MLP neurons of a small language model. Each row is named by its layer, matrix (up: input weights) and neuron, and shows model dimensions 32-95. Each number is 200 + 40 x the weight over its row's rms, rounded and kept within 0 to 999.
After each neuron's rows, "fires on" lists the tokens most often at its 100 highest values on Wikipedia text that the model never trained on.

L3.up453,196,163,231,223,174,210,161,208,180,262,239,181,244,135,125,162,258,219,141,228,197,241,166,157,153,191,234,146,233,236,212,223,248,169,186,214,150,192,157,175,276,258,175,138,237,244,172,190,162,216,101,209,211,245,213,236,138,209,201,158,208,196,134,179
fires on: " for", ":"

L5.up194,195,189,182,178,224,222,175,236,197,212,205,234,219,144,172,234,188,207,197,252,254,181,268,184,168,248,182,197,177,198,209,158,176,301,232,187,223,226,151,93,258,206,166,149,186,156,184,219,196,201,159,206,171,199,198,224,222,197,202,191,221,147,121,168
fires on: "t", "b", "ip", "1", " B", " b"

L6.up729,252,154,229,187,174,208,176,210,166,163,166,226,246,196,141,163,249,199,185,213,273,174,170,163,135,286,199,184,227,201,184,157,204,223,185,204,236,194,100,206,228,136,172,225,136,155,195,193,161,180,160,211,235,282,172,242,210,174,188,245,176,223,165,177
fires on: ".", " p"

L9.up256,195,234,181,174,140,177,227,136,229,227,177,164,234,231,234,178,183,185,181,183,229,193,220,221,127,131,198,237,211,184,199,187,191,221,260,188,131,155,231,172,240,211,220,217,195,216,161,234,189,121,139,222,241,232,240,308,198,259,181,147,149,155,201,228
fires on: "un", "ed", "en", "im", "ut", "ot"

L4.up283,257,140,147,208,180,118,193,150,171,206,207,190,185,240,191,217,156,207,191,201,187,157,183,209,239,235,187,164,229,226,179,165,150,202,218,203,199,190,162,188,206,250,234,208,121,152,183,224,133,204,142,112,196,213,138,152,183,256,129,273,204,204,192,244
fires on: " ", " \""

L6.up324,270,103,190,179,229,204,152,190,205,224,173,286,204,197,199,169,287,212,164,189,225,196,199,165,189,268,210,196,222,224,208,194,182,254,189,223,224,206,170,175,197,175,213,222,163,170,169,193,212,205,156,240,220,250,210,204,225,194,220,207,189,155,209,200
fires on: " ", " in", " l", "-"

L5.up403,265,185,195,146,210,212,134,122,274,212,214,212,186,234,181,211,242,184,117,154,176,100,195,200,210,228,214,199,238,226,173,197,190,233,190,184,186,173,196,194,229,178,260,192,195,188,155,189,215,226,189,178,190,237,229,205,180,253,254,203,169,250,164,183
fires on: " p", "ing", " N", " The", " on"

L4.up425,237,159,274,213,190,194,152,194,222,186,242,225,128,167,211,221,164,169,97,135,191,193,229,147,226,192,209,187,235,208,223,191,150,207,197,183,192,190,233,165,266,208,159,189,200,240,158,208,194,266,153,222,260,245,218,264,232,181,149,153,163,226,135,218
fires on: " a", " p", "A", " A", " the", " The"

L6.up511,224,220,213,184,163,163,167,174,203,205,161,258,244,202,243,208,205,240,203,279,322,220,107,206,177,186,212,160,225,201,260,132,214,190,216,240,192,177,162,219,253,262,293,118,204,184,162,194,189,200,226,239,198,180,163,256,181,243,240,238,196,132,166,226
fires on: "od", "ic", "th", "'", "ast", "-"

L6.up148,232,136,242,136,213,239,218,127,199,280,260,197,227,231,240,218,135,205,200,229,184,244,169,177,74,253,221,214,206,204,203,148,141,234,268,274,114,174,195,150,160,267,214,245,192,150,176,233,208,166,180,201,171,201,191,143,188,169,131,277,197,298,216,220
fires on: "z", " and", "ion", "3", " ", "h"

L5.up412,175,158,191,247,121,207,184,207,233,187,211,281,216,205,161,169,161,191,153,166,231,241,151,144,204,247,212,189,214,219,257,198,189,218,192,230,199,206,189,167,221,272,141,225,225,141,195,219,180,204,133,154,205,207,172,247,159,268,237,286,169,163,194,175
fires on: ",", ")", " was", "o", ".", " of"

L4.up12,241,196,206,218,153,217,164,160,212,258,219,276,200,167,207,155,189,167,148,197,256,148,155,149,178,189,208,152,197,210,146,140,190,191,139,175,148,178,204,202,219,205,127,150,150,115,161,244,188,234,150,238,196,257,208,212,177,173,224,348,140,227,145,121
fires on: "–", " n"

L5.up453,163,179,195,238,168,146,135,163,243,156,201,280,247,190,134,156,183,197,169,161,227,229,135,115,164,300,144,203,204,192,259,206,184,219,153,163,190,196,211,181,253,202,160,248,197,154,190,172,210,223,166,238,210,204,253,195,170,210,188,205,183,141,232,171
fires on: " his", "he", " was", " is", ")", " an"

L6.up406,244,184,156,183,184,175,172,72,229,207,161,286,203,192,101,207,208,176,166,146,225,205,184,206,199,279,197,198,275,216,250,130,216,192,178,208,200,205,148,158,232,241,151,265,189,152,162,195,231,172,163,195,181,220,169,200,192,298,219,236,115,173,201,208
fires on: ".", ",", "$", "\n", " that"

L9.up224,208,249,232,200,232,231,75,156,206,166,242,279,214,195,189,153,216,151,197,193,280,188,143,99,186,258,232,230,239,155,240,193,287,223,167,186,100,199,156,229,267,219,141,275,175,165,168,260,170,153,222,193,159,244,204,270,178,157,234,114,204,159,228,231
fires on: "in", "ol", "ed", " n", "im"

L8.up735,227,211,214,162,231,224,228,109,191,184,169,128,275,180,200,201,162,227,184,165,282,226,187,241,239,208,209,147,265,174,214,196,209,203,246,214,146,163,203,184,228,224,245,164,138,96,132,198,192,185,194,249,208,200,226,276,196,215,263,228,130,141,165,214
fires on: "od", "ver", "ing"

L3.up755,151,166,215,196,161,198,170,271,188,223,187,231,166,95,192,224,188,159,144,156,183,247,194,160,219,245,96,218,255,255,174,175,235,187,213,164,236,244,144,101,202,215,114,236,152,195,230,173,198,141,151,287,155,187,229,141,211,247,240,127,193,170,162,193
fires on: "n", "ce", "\n", "ri", "in", "s"

L3.up718,152,157,218,93,227,242,200,148,238,208,260,191,250,211,188,181,207,237,202,200,235,162,219,207,189,217,172,178,151,187,234,173,134,235,182,214,127,157,240,186,184,189,220,216,159,177,180,242,152,184,231,242,243,194,269,242,178,216,230,168,165,183,135,135
fires on: " of", "O", " The", "R", "S"

L8.up177,195,196,231,171,207,243,174,154,213,207,243,181,178,183,150,158,226,204,195,143,203,153,221,199,130,248,116,272,212,212,171,178,220,146,178,208,194,229,155,183,214,186,199,181,237,186,192,169,192,124,213,276,207,217,181,225,208,235,120,253,176,188,150,201
fires on: "et", "ut", "ro", "s", "d", "ost"

L3.up109,176,152,209,230,180,216,175,191,172,262,173,266,247,188,123,112,280,124,190,216,263,237,162,153,174,197,106,175,178,205,189,130,228,240,175,124,116,173,224,143,237,186,193,144,233,209,143,220,236,199,172,282,215,190,246,193,194,265,140,152,148,175,181,193
fires on: " s", " b", " v", " e"

L8.up8,245,202,171,175,215,185,192,76,189,164,201,168,202,175,169,190,262,176,191,184,235,216,154,198,191,204,239,205,253,242,263,153,222,220,190,214,153,166,190,238,258,254,173,134,177,161,113,216,128,251,118,243,241,191,221,278,142,212,139,232,197,140,219,153
fires on: "ame", "ong", "ing", "on", "ub", "ord"

L4.up744,188,192,199,201,146,205,172,146,216,252,196,249,164,212,213,169,283,140,130,139,230,125,184,134,171,260,204,175,241,194,216,180,196,226,158,171,145,187,176,166,237,243,147,169,168,123,154,198,185,177,149,169,293,231,209,237,197,265,207,290,165,213,136,159
fires on: " p", "–", " ("

L8.up575,163,255,243,146,155,165,241,226,224,208,177,186,263,266,238,166,211,77,160,229,231,195,212,193,202,162,160,193,254,174,176,145,197,250,265,179,172,192,207,207,214,174,172,225,219,238,175,172,218,195,189,257,245,186,213,217,271,187,150,293,100,144,210,179
fires on: "al", "om", "\n", "un", "ot", "ion"

L4.up126,156,210,248,205,146,144,205,216,275,207,185,194,214,183,162,156,229,146,251,136,232,209,160,122,186,209,178,209,186,200,219,183,191,272,156,187,137,201,227,236,239,208,234,121,212,143,205,298,219,228,208,189,279,140,252,214,170,211,200,194,219,188,233,221
fires on: "l", " wh", "h", " f", "r", "ly"

L3.up600,204,195,204,167,110,194,100,194,206,256,252,194,305,184,157,183,248,200,155,202,237,210,200,160,158,179,204,159,189,255,221,200,229,188,176,188,165,186,163,173,262,186,236,118,177,192,132,201,146,187,166,233,197,224,240,288,208,225,197,146,161,117,187,208
fires on: ":", " t", "."

L9.up537,152,165,257,216,230,198,159,182,141,181,182,173,294,202,197,166,177,174,153,205,234,102,242,143,176,264,210,243,253,177,165,138,178,202,184,262,168,156,202,166,263,175,245,187,133,160,253,238,228,193,149,167,252,231,232,188,260,243,223,262,221,202,222,107
fires on: "c", " St", " c", "=", " C", "u"

L5.up143,159,186,233,187,144,174,195,134,204,260,182,233,231,177,169,121,223,173,219,233,229,244,178,133,123,186,156,141,153,203,175,175,170,185,205,175,162,148,212,182,187,183,152,125,228,115,190,296,165,199,165,248,220,170,219,221,200,214,192,174,178,248,127,194
fires on: " s", " b", "p", "el"

L3.up682,193,131,238,205,204,225,107,218,165,212,166,231,213,199,196,159,243,170,96,125,257,181,203,160,223,218,226,211,301,188,192,230,170,182,179,175,174,193,165,159,246,208,166,195,222,202,172,234,217,216,214,248,238,282,204,197,244,159,176,190,200,198,124,142
fires on: " p", " g", "0"

L6.up72,299,165,188,150,216,210,169,135,184,220,200,262,200,237,204,236,199,234,198,146,280,152,208,221,179,256,197,191,212,204,141,196,155,233,273,201,225,198,152,118,227,160,238,212,171,150,185,268,231,154,181,212,169,249,160,199,228,216,174,274,229,283,176,254
fires on: " p", " ", " n"

L5.up334,186,175,234,221,225,225,153,203,162,279,191,214,238,128,171,254,307,257,116,213,262,176,242,193,152,162,203,204,250,251,217,220,184,207,171,247,185,254,163,234,202,247,144,102,244,193,181,181,226,200,164,215,214,197,136,228,173,208,238,202,212,177,163,199
fires on: "20", ":", "er", "ing", " and", " Ch"

L9.up275,209,95,162,134,81,250,173,216,248,177,190,204,259,186,199,239,210,262,177,187,155,216,182,197,140,205,190,242,189,239,159,194,168,221,188,227,165,244,227,219,140,288,148,182,174,190,167,180,242,231,205,117,234,208,187,173,210,113,269,138,159,235,202,218
fires on: "ed", "all", "p", "f", "n"

L9.up670,200,201,169,219,215,204,207,209,154,225,217,162,202,175,177,203,233,237,177,139,225,128,242,174,199,311,130,194,272,228,216,252,229,154,163,203,211,237,187,184,224,270,143,259,210,197,157,174,199,180,187,224,166,183,210,207,177,211,184,152,147,203,126,203
fires on: "d", "s", "p", "at", "ct", "n"

L10.up224,141,174,214,250,197,152,158,217,228,228,175,258,233,157,107,153,213,238,145,190,195,170,153,165,194,301,144,190,190,203,196,247,219,233,185,193,144,191,240,222,236,250,216,198,275,177,232,281,256,249,241,212,230,229,292,170,188,221,222,182,210,195,243,133
fires on: "ov", "he", "re", "l", "r"

L5.up542,228,194,210,136,212,181,208,214,227,178,219,219,226,176,244,113,270,223,204,190,211,145,229,194,159,201,171,175,192,199,226,174,149,204,173,258,150,224,156,272,209,162,236,193,157,166,155,193,177,204,205,317,280,291,188,287,218,218,200,188,188,166,167,178
fires on: "s", "S", "o", "es", " of", " in"

L10.up541,124,240,171,251,206,141,167,178,206,301,211,312,246,162,201,125,288,181,162,219,224,214,263,137,188,200,211,148,188,246,220,223,214,237,188,247,142,193,200,137,196,174,172,260,265,198,246,226,182,186,219,242,175,245,194,232,224,203,238,194,165,174,141,178
fires on: "t", "oc", "ch", "m", "/"

L8.up395,220,108,245,181,109,180,198,178,241,192,131,203,313,247,235,191,194,208,184,201,200,142,146,190,201,221,179,159,247,193,220,199,114,171,198,269,157,112,196,125,223,224,234,137,218,228,245,185,216,143,231,136,233,182,235,225,240,157,281,99,186,167,218,206
fires on: ".", "f", "p", "gh", "5"

L4.up272,165,159,186,220,115,169,166,170,206,254,219,180,194,188,142,170,221,178,162,152,234,140,124,161,144,221,187,174,215,194,226,183,162,235,92,170,159,164,166,191,276,248,200,133,203,203,179,241,234,206,155,242,219,197,239,226,204,215,204,227,148,206,177,119
fires on: " (", "\n"

L10.up78,131,183,282,195,162,165,197,222,259,201,154,193,204,166,176,136,207,158,148,143,209,270,232,197,211,165,199,214,196,221,205,147,241,174,175,258,232,204,210,158,204,204,219,215,158,203,215,197,138,199,218,166,177,275,186,174,163,227,227,187,155,231,162,227
fires on: "ly", "g", "t", "c", "e", "l"